From a checkpoint of a small transformer trained on Wikipedia.
Architecture: RMSNorm before each block, rotary positions, tied embeddings.
MLP neurons of a small language model. Each row is named by its layer, matrix (gate and up: input weights) and neuron, and shows model dimensions 176-303. Each number is 50 + 15 x the weight over its row's rms, rounded and kept within 0 to 99. A neuron's up and down rows have the sign that makes its largest values positive.
Before each neuron's rows, "fires on" lists the tokens most often at its 100 highest values on Wikipedia text that the model never trained on.

fires on: "9", "0", "8", "7"
L5.gate1116:41 36 39 53 39 46 41 45 29 45 60 55 75 61 68 32 15 46 51 18 57 52 46 59 25 57 59 52 62 44 61 31 55 53 40 58 59 87 45 52 66 38 33 63 64 79 79 51 41 31 23 76 49 64 41 48 66 22 56 34 47 64 58 59 72 60 34 41 39 37 43 49 59 65 69 84 52 54 48 47 48 80 72 43 46 52 80 69 55 82 55 63 57 33 53 39 34 61 26 46 66 48 43 47 25 55 25 46 57 46 45 51 70 69 86 74 38 79 31 27 65 28 34 49 61 48 58 42
L5.up1116:53 58 53 50 61 67 32 71 23 58 31 51 61 46 62 45 54 30 51 66 57 59 32 24 45 59 39 72 33 47 80 56 53 45 60 42 47 60 40 61 52 48 40 48 73 37 53 43 48 66 49 64 49 63 44 51 47 51 68 57 48 52 16 55 48 49 81 26 55 36 45 67 55 45 52 62 51 56 68 77 63 52 61 52 34 50 44 38 37 41 53 49 36 71 76 55 46 53 37 41 21 62 35 27 23 58 60 41 57 35 32 52 44 63 59 90 50 59 73 54 57 43 23 69 51 49 45 63

fires on: ",", " and"
L5.gate1402:64 80 36 46 21 65 26 69 39 58 73 53 50 48 43 53 36 67 53 14 63 48 81 48 61 35 53 63 33 41 41 58 58 54 65 53 67 35 42 57 38 52 71 36 46 78 57 45 33 63 33 53 32 27 57 31 38 47 89 51 55 75 78 75 64 61 23 36 58 56 56 71 53 54 68 51 59 46 72 29 57 41 42 44 55 56 37 59 32 63 80 48 54 37 70 65 60 52 58 57 60 37 45 29 54 54 25 74 42 21 42 71 71 46 60 52 24 57 62 62 13 36 53 39 00 68 89 68
L5.up1402:48 75 34 38 67 59 50 66 57 57 39 69 64 61 54 39 48 70 40 60 37 58 62 65 69 56 32 50 64 48 40 68 28 50 71 44 62 39 35 47 43 47 69 41 28 54 29 64 47 52 43 55 36 37 56 32 60 49 40 47 43 28 48 59 66 69 56 42 61 57 69 65 58 59 77 47 36 47 49 45 58 57 51 49 45 62 48 53 41 71 49 24 36 41 53 70 66 66 60 32 46 44 34 54 76 36 31 79 36 36 43 60 72 58 35 25 32 37 57 83 40 43 30 27 10 44 29 72

fires on: "th", "com", "c", "cal", "7", "na"
L6.gate1152:42 51 49 38 45 55 50 32 48 35 18 73 37 65 50 29 40 53 39 56 68 51 37 73 49 33 83 49 18 47 35 82 51 66 47 49 55 41 43 60 35 77 37 53 60 28 70 56 63 52 44 58 48 53 74 66 58 44 18 20 56 29 28 62 54 44 51 39 70 46 68 44 60 22 33 59 64 39 65 83 57 58 63 60 77 80 31 39 77 47 53 42 45 56 57 63 59 64 69 49 58 44 52 70 60 57 63 69 55 75 69 56 54 49 54 56 49 50 51 47 55 39 60 50 44 47 36 81
L6.up1152:58 49 35 34 35 68 62 53 70 31 22 61 45 44 49 00 62 64 43 58 26 53 51 31 37 59 44 48 47 51 21 39 43 32 21 54 58 69 35 37 41 64 47 32 64 29 53 46 50 45 59 47 47 54 61 42 59 47 49 30 43 76 56 55 50 57 41 28 31 43 57 56 53 42 72 32 69 44 73 24 39 44 44 37 48 81 14 81 54 54 69 44 64 23 50 75 46 29 40 39 56 53 36 65 47 43 58 50 40 69 40 76 32 36 47 66 65 43 43 56 58 63 51 24 69 45 51 40

fires on: " ", "-", " |"
L5.gate1434:37 58 53 52 31 35 40 45 50 81 52 31 39 54 58 62 29 55 61 71 36 54 83 40 69 78 43 67 46 49 56 26 32 34 67 48 66 62 41 52 44 59 58 43 59 66 18 40 55 49 52 54 58 63 55 42 53 14 48 41 53 68 38 56 35 63 52 55 42 45 26 67 22 49 70 28 33 61 61 30 50 52 33 35 77 50 57 51 65 55 48 48 40 66 77 69 22 33 49 46 67 44 31 44 47 38 36 31 94 39 55 43 16 62 58 48 32 51 57 45 40 51 57 50 60 35 41 43
L5.up1434:56 48 42 67 70 55 52 55 42 18 49 46 27 49 48 39 51 64 43 51 67 53 38 57 13 66 69 36 48 24 61 33 63 39 39 57 57 42 52 67 35 64 37 45 37 51 24 20 41 57 50 60 48 26 37 37 64 35 42 26 69 76 44 61 63 54 36 74 31 46 50 14 40 26 65 10 46 44 41 38 65 34 65 31 51 52 55 57 26 63 34 61 59 68 43 56 72 58 48 21 64 74 58 73 52 59 36 43 59 48 64 55 43 36 56 38 50 28 68 74 52 45 11 41 47 54 91 47

fires on: " un", " ex", " Ex", " super", " Un", "\n"
L6.gate600:79 56 58 42 54 43 41 51 32 46 25 34 54 47 49 66 50 70 79 39 41 36 83 32 47 41 56 40 49 38 45 79 46 43 30 37 29 72 72 18 83 55 63 61 37 51 34 39 40 40 57 37 60 55 57 61 76 63 56 47 72 79 43 37 60 55 26 38 51 40 55 67 51 38 32 56 52 50 34 31 46 37 52 30 55 70 44 70 38 49 33 25 69 49 57 48 85 76 50 54 89 68 51 44 57 56 66 37 78 51 41 52 45 47 39 42 49 49 44 55 63 53 55 63 15 57 34 59
L6.up600:47 51 50 60 59 45 57 49 48 40 54 41 53 44 42 70 36 46 63 75 60 32 31 38 49 61 40 44 57 51 76 50 57 79 62 62 60 80 61 69 60 40 74 73 55 71 70 71 88 48 36 39 66 60 47 38 41 68 50 29 84 45 60 56 54 46 67 54 53 27 55 84 54 58 55 35 50 63 53 64 48 50 42 54 53 47 87 42 30 40 21 62 41 36 50 45 45 41 70 67 55 43 62 55 61 47 56 91 78 22 42 56 36 61 37 41 42 52 30 59 60 25 47 41 50 52 39 59

fires on: " ", "0", "6", "1"
L6.gate1468:63 54 36 44 45 45 54 55 59 63 56 55 51 27 52 48 41 61 63 34 48 68 29 60 45 38 55 57 54 43 38 46 45 56 52 45 30 62 55 65 51 63 60 49 88 48 48 67 28 79 82 52 16 42 59 10 58 12 42 34 60 60 41 66 79 33 32 79 42 23 59 58 54 45 42 68 78 45 60 54 66 59 36 27 61 67 58 69 52 35 56 49 63 56 93 42 39 40 30 39 39 71 55 12 42 49 65 59 60 60 34 36 87 48 73 58 67 49 49 47 26 46 65 40 53 54 56 21
L6.up1468:48 91 55 49 53 33 63 40 53 56 45 43 47 43 74 57 61 39 43 31 49 73 43 40 43 35 64 54 51 62 40 35 28 60 40 53 40 59 47 36 46 54 51 60 53 53 36 55 54 69 47 37 09 40 72 53 47 40 25 29 45 52 70 57 57 38 16 35 43 43 34 41 57 71 79 39 57 50 53 54 33 15 44 54 41 46 59 33 61 76 40 59 63 75 52 31 42 57 55 62 63 87 50 27 56 23 46 30 52 52 57 40 46 56 45 72 55 58 46 29 55 63 14 46 67 50 54 55

fires on: "0", "8", ",", " and", " census", "6"
L5.gate950:49 38 45 60 44 25 50 37 33 58 38 63 60 51 47 55 36 40 52 32 56 60 50 68 51 44 51 68 57 43 60 36 53 74 55 74 60 37 40 50 67 38 46 63 35 50 32 52 19 66 38 43 66 23 46 54 52 51 61 56 41 75 51 50 52 76 78 32 62 67 50 64 51 48 44 38 33 64 39 65 49 43 20 54 44 36 35 39 67 24 67 49 26 52 64 15 72 56 50 56 21 31 33 54 50 34 51 45 59 40 49 32 56 33 76 43 64 38 56 65 58 50 58 43 15 46 32 22
L5.up950:57 68 70 56 24 63 35 76 19 56 42 63 53 64 57 05 37 52 48 50 16 64 35 88 55 41 48 55 46 64 42 38 56 47 71 60 67 46 30 39 29 75 68 50 48 35 50 83 45 58 28 58 45 64 43 39 34 71 22 68 40 36 45 46 43 51 49 51 57 40 48 37 64 67 78 69 55 31 55 30 44 51 38 33 34 23 78 53 27 45 32 64 50 30 36 58 39 44 42 44 90 57 99 45 40 43 65 28 44 38 54 37 46 17 59 43 42 65 49 55 49 59 75 44 31 49 93 36

fires on: " the", "s", " several", " a", " that"
L5.gate1522:44 52 49 64 75 44 51 44 57 37 77 60 64 82 64 49 33 40 54 57 61 67 63 64 45 25 42 81 35 46 53 42 42 38 35 37 40 61 56 37 41 74 61 50 47 63 43 41 60 88 53 32 58 61 39 72 60 26 54 45 58 27 39 32 40 45 72 51 47 38 51 38 65 44 58 40 56 44 48 52 59 67 53 36 50 26 26 50 50 25 21 40 42 48 63 46 59 60 59 67 64 99 66 41 58 55 38 72 22 44 46 42 50 48 53 36 30 48 30 47 60 38 86 43 62 35 85 45
L5.up1522:35 21 52 51 60 39 54 33 40 60 58 22 43 10 51 45 45 65 47 40 45 40 68 64 32 40 46 70 38 45 57 69 79 49 56 55 49 35 46 64 57 64 52 39 71 50 48 46 57 42 59 26 40 28 47 53 21 25 37 39 23 44 54 54 62 31 84 73 58 37 48 51 48 81 61 94 46 62 34 55 54 36 56 31 59 69 58 52 59 41 54 25 57 59 57 57 35 40 54 63 55 73 55 72 25 42 66 37 62 48 68 80 60 53 42 45 64 47 59 60 63 65 56 49 58 51 30 69

fires on: ",", " more", "ma", " and", "-"
L5.gate966:55 63 33 50 02 55 57 31 02 49 48 33 20 53 51 61 42 67 63 38 34 49 16 67 74 52 57 25 47 62 48 41 39 47 52 46 38 91 38 68 49 19 50 49 34 69 48 45 52 59 62 44 53 51 55 36 44 31 88 37 59 43 72 52 43 36 57 62 71 41 50 50 27 51 53 60 70 53 42 63 46 64 78 34 58 35 44 16 42 43 32 61 47 50 54 63 65 54 49 51 67 62 28 72 40 36 40 32 60 45 45 32 63 22 56 52 44 43 67 75 22 38 45 26 39 40 64 34
L5.up966:73 25 59 49 38 47 47 54 60 53 65 34 31 44 79 41 30 39 67 59 60 56 61 69 66 59 49 59 55 38 53 36 70 48 39 53 51 58 36 38 50 56 24 46 59 54 62 62 20 60 49 51 65 52 19 62 80 56 87 36 26 28 67 44 43 33 52 46 58 52 46 54 23 46 40 43 48 68 36 35 54 64 58 43 34 33 61 49 54 44 55 52 47 72 33 51 69 58 60 84 56 64 54 33 59 44 31 73 43 45 50 40 55 58 54 66 40 54 23 36 52 78 69 57 68 39 61 41

fires on: " (", " and", ",", " as", " called"
L5.gate1281:70 69 46 66 34 42 34 48 62 67 50 52 50 40 48 78 48 67 59 35 42 63 77 59 87 51 25 26 38 31 65 74 68 54 51 54 46 41 34 60 61 28 77 70 38 51 46 36 28 63 55 68 62 20 70 71 38 63 46 50 52 43 74 51 51 69 31 39 89 43 36 63 54 58 48 40 35 43 70 58 19 54 57 46 23 56 66 47 49 34 69 41 62 30 41 33 65 57 60 57 30 45 64 35 49 52 42 35 52 29 48 56 47 39 53 32 52 47 81 50 70 52 70 52 37 50 24 72
L5.up1281:55 32 38 48 46 41 05 62 40 39 36 46 42 38 49 38 58 56 42 32 50 44 42 22 42 42 42 61 76 49 62 36 43 37 61 33 64 29 56 53 39 55 50 58 53 70 52 68 31 28 49 22 35 44 38 38 53 79 41 58 67 48 48 30 40 72 37 19 49 27 36 34 56 34 76 38 76 33 50 62 57 23 70 30 53 28 44 54 51 45 65 44 33 66 52 47 49 49 70 77 79 52 37 51 56 38 26 61 25 68 66 35 58 47 70 54 60 52 42 55 54 55 30 59 52 42 56 63

fires on: "-", " and", "ly", ",", " or"
L6.gate312:56 52 57 28 65 61 45 54 48 18 59 57 44 81 47 81 70 45 72 51 40 79 53 59 29 56 64 41 72 44 59 44 35 49 66 38 61 35 17 49 64 41 25 41 40 55 69 52 20 62 84 59 48 38 57 38 40 65 66 50 55 39 57 47 75 50 48 58 74 66 33 47 26 56 63 08 50 53 57 32 80 48 46 47 36 24 56 41 40 48 65 33 47 43 92 37 59 57 42 50 69 63 34 71 36 53 34 43 71 54 27 62 32 45 31 33 50 44 53 46 48 49 58 36 46 36 50 32
L6.up312:52 68 73 56 26 79 47 52 11 48 31 75 50 56 76 61 65 46 30 25 48 49 42 53 60 54 54 47 65 65 88 55 54 81 59 47 47 55 33 61 16 57 29 73 77 63 59 46 43 45 37 46 58 56 42 55 45 28 33 27 24 33 66 50 34 40 53 52 66 52 48 60 33 47 17 40 37 41 54 38 65 66 47 32 39 26 57 64 41 55 70 43 67 71 62 59 67 39 47 57 63 47 64 22 45 38 33 55 61 19 52 71 76 49 55 56 42 57 45 58 35 65 36 59 43 73 42 88

fires on: " as", " di"
L5.gate1311:69 59 45 49 22 40 43 69 71 23 60 64 35 39 61 53 61 41 55 42 28 37 54 37 56 14 18 53 53 30 20 48 53 66 17 37 47 43 48 38 42 45 41 63 33 35 31 32 56 36 65 73 43 57 54 42 61 36 46 38 68 25 52 63 33 39 59 37 63 30 49 51 88 47 86 33 39 56 56 45 70 60 55 38 43 65 35 71 37 40 43 50 24 79 53 52 36 49 58 37 21 66 26 38 53 49 45 50 69 27 66 59 63 37 34 42 70 39 46 56 66 49 59 56 75 44 82 64
L5.up1311:65 84 56 52 58 47 64 31 25 80 77 30 57 41 69 36 55 65 37 51 57 52 49 60 61 67 47 58 43 63 40 55 62 78 43 51 39 72 48 70 43 74 54 34 53 60 35 18 62 82 56 45 67 39 16 42 43 56 46 36 88 48 64 35 63 53 99 62 59 34 52 39 48 65 67 35 49 54 44 47 42 61 54 62 71 58 43 30 97 54 57 45 27 60 40 65 44 44 59 51 43 41 46 32 50 41 35 60 45 50 58 41 60 42 46 49 42 39 52 49 54 70 42 47 51 42 47 29

fires on: "1", "0", "2", "8", "9", "7"
L5.gate1310:48 79 56 35 75 32 42 46 46 49 56 61 66 37 34 61 46 58 61 28 38 79 34 44 62 63 47 50 42 33 47 49 40 25 91 57 55 37 18 73 48 16 19 72 23 43 51 24 59 47 43 59 45 46 31 55 56 57 39 51 53 62 63 40 45 59 64 55 52 48 36 53 63 60 49 26 49 37 64 40 49 65 56 51 61 83 61 79 69 52 32 66 66 36 73 45 23 69 36 34 50 40 42 28 49 50 44 58 53 44 22 30 58 61 65 36 29 74 31 46 46 58 49 72 51 48 33 55
L5.up1310:58 71 56 37 53 60 38 67 60 46 28 32 55 54 55 59 37 44 64 28 50 85 52 33 40 55 61 67 59 41 87 43 41 59 47 57 47 59 51 44 43 40 43 41 50 69 00 58 37 75 47 64 35 50 56 70 30 51 47 55 59 27 38 73 57 60 60 45 60 67 41 34 77 51 41 62 48 65 54 58 54 60 44 55 30 16 28 55 47 57 39 75 20 53 37 75 17 57 87 50 49 73 66 30 41 46 39 35 50 57 62 56 56 56 25 40 36 65 45 42 58 54 25 28 52 40 70 39

fires on: "\n", " |"
L5.gate704:64 60 43 71 48 57 53 24 71 75 54 63 60 58 31 70 41 47 70 46 59 54 66 65 48 60 36 60 43 44 32 46 44 62 53 75 49 53 72 41 80 72 59 38 41 38 58 29 54 39 52 54 51 50 48 71 82 51 55 41 34 47 37 72 61 68 56 30 47 28 44 63 29 55 49 56 44 42 34 39 54 47 53 56 45 56 49 73 43 33 59 22 31 60 40 38 45 81 55 77 70 47 09 58 25 49 17 22 67 34 33 50 60 64 73 68 66 65 57 32 60 58 40 52 40 61 22 71
L5.up704:81 66 40 49 72 43 61 71 74 51 35 47 72 49 71 46 77 66 42 28 71 42 77 70 39 24 46 54 47 56 79 61 46 55 47 47 44 38 46 40 58 49 73 59 62 81 66 45 39 36 53 61 65 61 74 64 57 45 62 67 57 48 45 60 47 25 68 33 52 35 39 69 44 50 79 54 53 53 31 48 20 54 64 28 43 63 77 66 30 68 61 74 50 62 58 57 30 68 48 59 51 47 48 62 32 64 46 70 70 43 51 50 76 83 82 55 28 56 73 58 37 42 69 44 58 58 40 59

fires on: ",", " and", "\","
L6.gate552:48 42 52 38 62 63 80 34 71 44 40 64 21 71 32 52 49 50 37 41 49 46 30 27 39 50 44 56 35 44 66 61 36 71 72 34 43 44 63 46 32 50 69 53 54 53 61 57 37 35 70 60 37 55 53 19 91 26 39 28 39 26 57 43 40 74 34 30 58 51 63 57 37 42 62 73 45 31 30 40 61 65 67 67 51 34 67 45 40 63 46 34 43 53 43 47 54 12 63 71 40 49 60 45 75 34 43 41 44 78 59 17 49 52 54 47 62 25 55 27 64 27 69 65 29 52 36 57
L6.up552:56 62 50 39 61 64 36 27 69 69 38 34 48 38 49 45 69 44 45 43 44 50 50 34 54 51 27 36 74 61 62 53 24 66 65 58 71 48 60 53 75 23 54 43 64 67 64 30 68 34 57 54 52 54 07 47 40 45 34 43 46 73 38 74 83 59 47 54 51 33 46 65 26 47 62 51 60 79 43 47 73 63 32 39 58 42 41 41 31 45 45 70 56 32 59 34 54 42 56 43 47 51 59 23 46 42 27 11 37 45 48 52 39 43 35 42 34 48 36 37 35 41 81 75 50 47 99 70

fires on: " of", " the", " in", " and", " for", " on"
L6.gate1351:32 78 54 36 48 42 57 65 32 44 24 39 18 95 34 47 19 56 45 39 44 36 71 43 36 39 60 32 64 56 36 64 45 55 36 52 65 38 52 71 54 57 41 52 67 55 45 54 50 55 59 43 58 65 55 70 37 41 56 56 60 40 46 47 61 30 74 56 36 48 43 38 49 33 44 23 41 49 44 39 51 41 41 55 50 48 32 53 22 23 67 78 61 50 17 69 47 10 71 54 32 32 37 51 25 48 46 40 69 54 68 65 73 34 54 56 35 48 00 31 59 64 48 28 60 62 52 66
L6.up1351:70 75 62 46 62 60 41 58 64 56 43 17 40 62 35 51 29 56 61 74 49 29 69 49 55 60 37 32 77 48 65 69 51 70 82 49 63 20 48 90 55 18 53 43 60 66 55 76 70 45 57 72 59 54 70 56 67 27 53 52 67 57 45 55 52 50 82 40 38 18 57 39 49 26 36 26 63 59 37 53 74 39 59 57 83 45 64 68 22 43 47 66 25 28 44 66 64 14 64 45 52 46 38 53 49 39 29 31 64 55 81 60 77 34 73 58 52 32 47 35 49 42 57 48 57 50 61 56

fires on: " in", " as", "\n"
L5.gate346:71 51 50 42 60 60 35 77 65 39 47 73 49 54 56 37 55 49 37 36 56 48 67 52 50 45 47 56 57 55 43 57 33 99 70 60 40 50 35 30 51 62 65 79 45 36 64 50 91 64 59 57 27 51 49 76 53 61 52 45 28 42 78 44 43 11 31 52 59 41 59 54 73 36 49 30 49 63 47 66 50 54 49 53 31 72 32 35 37 54 71 55 59 40 49 41 50 46 74 35 53 55 68 41 91 70 71 55 52 50 64 99 57 42 38 44 67 35 54 22 58 40 64 49 56 40 71 40
L5.up346:83 48 62 64 51 57 64 59 46 70 58 53 49 42 63 46 70 31 54 51 72 45 49 67 41 60 50 65 54 58 13 59 49 77 33 78 59 46 37 58 42 72 75 57 52 70 46 61 70 65 47 69 71 57 48 52 50 20 45 53 49 40 48 36 42 49 51 46 56 29 43 65 78 23 51 36 56 67 65 20 65 50 66 79 31 61 49 15 39 48 72 49 53 43 45 44 50 34 61 42 39 56 64 57 71 65 57 59 69 70 60 69 43 28 62 42 18 48 43 25 60 39 33 32 35 62 24 54

fires on: "s", ",", " may", " and"
L6.gate433:49 40 34 48 16 55 42 61 45 39 45 65 41 67 47 42 33 58 50 46 49 54 22 20 37 23 62 43 62 49 71 32 67 69 58 36 55 32 29 51 54 47 55 69 37 55 72 11 40 12 57 67 29 54 38 48 32 32 54 52 71 43 51 68 57 66 50 59 66 42 33 65 64 61 56 44 69 19 56 34 61 54 69 59 26 50 42 47 47 38 69 58 60 40 65 77 32 59 46 47 62 48 81 22 62 33 62 67 42 33 53 45 17 53 62 58 26 30 42 69 46 53 51 54 45 43 41 58
L6.up433:51 36 42 36 56 45 39 84 53 69 43 46 54 44 73 61 56 34 43 42 29 44 51 37 56 52 50 39 75 42 70 52 29 52 41 59 62 68 51 23 33 60 40 73 43 26 40 54 72 27 46 45 36 42 44 31 57 46 58 48 42 66 85 70 57 64 34 48 44 67 07 53 25 30 52 54 64 26 22 61 50 53 22 63 60 50 33 44 43 50 23 45 43 58 60 43 51 24 23 63 54 51 41 57 75 34 03 52 30 32 61 53 58 50 10 50 37 45 60 51 59 53 53 62 52 55 58 50

fires on: " the", "th", "et"
L6.gate346:39 44 62 52 24 47 20 69 59 48 28 65 49 60 36 33 36 26 60 35 62 64 41 64 44 41 55 23 25 43 55 77 17 67 71 72 54 30 35 47 73 74 70 30 46 50 53 32 74 30 52 58 57 63 75 73 58 31 27 45 39 51 45 57 54 60 77 44 47 33 59 53 73 43 06 33 30 30 48 58 35 42 49 67 61 55 36 44 73 68 56 67 52 45 68 45 45 35 49 37 45 59 48 51 58 66 46 34 79 45 64 68 48 69 34 41 35 29 62 52 32 50 78 53 49 70 44 65
L6.up346:49 45 61 50 47 42 36 59 59 45 29 40 42 81 36 53 32 60 41 59 34 44 46 34 40 37 41 53 73 41 52 52 48 68 48 47 58 34 66 57 54 43 59 38 36 46 25 55 57 34 54 35 42 25 87 69 64 56 55 52 56 83 65 57 46 37 28 48 70 21 41 36 41 42 49 53 30 49 37 60 37 54 67 36 33 49 66 33 71 53 65 16 56 33 51 54 76 31 66 25 48 63 69 60 36 38 38 32 31 45 58 46 48 63 52 27 51 14 10 42 61 39 49 31 86 48 49 37

fires on: "s", ","
L5.gate524:95 77 40 44 57 65 33 73 60 44 45 57 65 69 57 34 40 48 47 64 42 57 28 27 62 94 49 56 67 62 57 28 58 35 36 48 47 40 34 58 34 59 62 50 65 58 42 54 41 40 76 34 61 46 48 29 42 55 38 58 32 61 67 53 46 57 39 61 70 54 26 74 30 43 50 36 35 66 65 55 32 38 29 59 58 43 46 50 58 50 30 29 44 63 38 43 46 74 59 30 52 70 52 27 48 48 35 53 42 55 59 80 58 49 76 58 00 32 63 66 78 44 64 24 41 54 40 57
L5.up524:43 61 38 59 51 17 29 49 39 70 39 44 53 24 55 48 62 77 46 47 52 58 56 44 86 42 44 41 40 56 63 23 40 45 78 62 57 71 66 55 81 24 44 34 54 25 49 85 42 63 43 73 45 56 67 68 58 28 45 41 24 48 68 48 43 20 56 42 49 57 50 62 27 57 53 37 77 51 47 53 66 61 22 19 51 58 32 32 55 55 52 35 58 41 74 55 77 44 39 58 45 33 29 60 43 35 13 54 47 39 63 22 39 36 28 55 28 32 46 46 61 41 64 49 35 47 76 65

fires on: "s", " his", "com", " her"
L6.gate634:39 28 66 57 40 59 36 16 60 54 34 68 49 29 39 18 46 49 36 49 40 56 47 59 41 66 61 85 33 57 36 47 27 61 36 17 51 52 43 65 55 32 95 75 48 34 51 78 55 74 47 49 77 71 55 39 24 55 60 42 55 58 64 59 41 49 44 80 58 64 68 46 61 50 53 39 58 57 49 85 41 52 59 55 47 43 64 38 87 38 50 27 63 43 52 39 36 44 59 57 03 53 70 52 97 65 69 81 29 31 55 39 60 50 41 58 36 52 64 58 29 51 32 20 45 61 55 46
L6.up634:55 57 67 57 47 54 41 61 43 39 82 35 56 38 17 56 62 46 44 77 42 57 37 70 49 56 54 39 81 39 52 44 39 51 57 84 28 66 20 39 72 73 35 39 72 46 37 49 44 35 61 50 49 35 51 49 68 68 56 42 55 70 16 78 36 55 56 38 75 54 50 59 35 45 41 52 45 28 53 34 60 59 20 40 62 39 50 75 58 68 63 67 46 57 55 61 55 57 60 60 58 40 52 53 40 42 53 37 45 55 66 48 53 41 52 60 85 44 68 62 65 61 79 57 45 62 64 28

fires on: " all", " All", " most", " ex", " un", " three"
L6.gate889:34 44 40 47 50 64 31 34 51 57 27 34 40 62 44 63 47 70 39 31 45 53 63 29 48 18 42 36 51 56 46 62 84 58 59 46 37 58 70 43 35 40 67 64 40 59 69 53 35 33 38 67 67 56 71 49 75 52 54 61 61 41 37 33 67 27 44 66 33 43 49 60 69 57 58 62 46 51 60 57 57 55 26 34 53 32 53 62 35 72 00 70 46 63 72 50 64 29 32 45 51 62 31 52 60 37 54 45 67 53 48 57 57 54 44 22 48 63 28 55 40 47 31 71 85 63 50 55
L6.up889:50 41 51 40 55 50 78 54 41 62 68 44 26 35 51 66 36 58 63 52 43 47 45 36 20 41 64 25 60 37 70 39 68 62 53 29 35 43 46 22 50 60 73 53 36 39 42 37 45 55 32 57 54 60 32 25 48 37 55 64 76 47 34 40 61 62 45 43 45 80 68 60 61 67 78 54 81 60 42 81 35 69 39 44 51 74 45 50 48 69 47 77 61 40 83 62 54 66 57 40 63 71 57 81 69 61 53 55 77 43 58 39 43 46 24 43 36 62 68 48 84 35 22 60 58 58 71 51

fires on: " to", " help", "ly", " in", " "
L5.gate95:27 65 43 20 51 54 29 47 56 24 41 44 68 49 54 68 59 53 50 44 40 44 74 34 75 74 47 67 40 36 69 34 33 34 42 22 41 63 42 55 50 36 39 33 35 55 54 13 38 63 70 31 48 59 49 63 41 42 53 67 44 56 67 52 44 49 49 41 45 24 55 47 47 36 37 58 55 37 48 76 58 30 44 47 22 51 65 66 63 55 27 63 44 35 33 66 51 51 38 53 43 43 36 76 34 41 21 37 55 49 67 41 37 53 29 71 42 53 42 26 34 54 56 62 59 23 13 53
L5.up95:49 57 53 37 43 88 38 57 34 27 38 84 70 77 64 19 46 50 34 47 64 41 59 51 23 74 55 33 31 57 76 47 47 45 44 32 50 62 57 49 55 46 46 44 63 33 33 50 43 50 60 38 53 66 23 50 37 20 64 49 81 55 52 80 40 46 35 62 51 42 70 34 36 54 40 33 57 44 54 73 46 30 49 37 53 69 40 79 58 52 68 38 83 28 40 54 59 68 43 33 57 51 67 63 45 49 24 58 73 53 52 43 59 56 17 56 70 27 58 71 37 48 39 30 25 43 45 64

fires on: "s", " his", " and", " their", "'", " the"
L5.gate1495:41 59 32 68 51 64 34 34 29 74 67 51 50 76 54 30 35 75 38 87 70 58 59 62 38 40 56 44 51 44 47 44 73 52 36 62 56 48 66 57 48 81 49 39 40 72 48 66 51 77 65 59 61 57 66 82 33 35 59 58 46 59 41 27 55 85 68 48 57 32 44 43 27 61 55 77 53 47 56 71 36 23 42 55 64 76 53 59 49 50 38 78 31 67 71 57 65 54 41 55 54 65 29 70 60 71 39 70 58 49 35 48 78 38 47 71 32 53 64 51 53 38 43 25 58 59 27 42
L5.up1495:61 52 40 70 61 53 43 67 61 72 29 51 91 52 60 18 55 46 60 41 56 37 58 79 63 55 54 42 53 47 55 59 48 35 58 42 41 05 52 67 50 64 59 32 41 54 40 57 51 58 42 35 44 35 38 42 75 15 50 58 72 45 51 70 54 46 64 73 72 25 60 45 37 61 31 99 57 67 44 40 27 45 63 57 56 63 43 63 68 49 40 40 41 39 72 59 41 24 42 51 47 75 32 39 50 32 31 67 56 60 32 42 60 66 42 52 56 31 69 55 36 37 41 56 22 61 72 74

fires on: "\n", " to", "ising", " present"
L5.gate1461:58 63 80 50 56 32 26 41 43 44 74 52 42 60 44 49 35 40 34 58 56 44 65 48 72 79 64 32 48 39 60 34 54 29 43 58 61 60 20 52 75 44 53 27 79 53 51 45 43 47 35 72 47 78 73 35 38 59 58 72 60 41 60 47 59 61 17 19 50 33 47 59 49 37 32 50 51 45 42 55 72 31 54 72 41 74 69 69 37 47 49 49 39 64 60 56 48 38 46 51 61 54 40 54 50 58 64 27 42 35 20 25 37 49 46 71 64 52 48 50 54 25 46 50 33 62 55 42
L5.up1461:52 57 45 00 98 72 63 87 73 38 54 48 19 46 53 33 64 54 33 57 75 20 82 89 38 52 58 79 31 44 64 44 63 56 37 41 54 39 90 66 76 51 55 41 61 71 85 62 66 44 37 36 67 33 57 32 69 45 52 52 36 74 34 76 46 36 56 48 72 49 31 62 63 50 55 41 57 56 43 45 46 42 56 46 72 29 73 50 63 68 40 49 59 74 49 75 57 65 50 33 34 53 37 56 37 82 74 57 41 30 36 33 46 80 37 45 48 68 49 51 49 60 64 40 62 41 49 62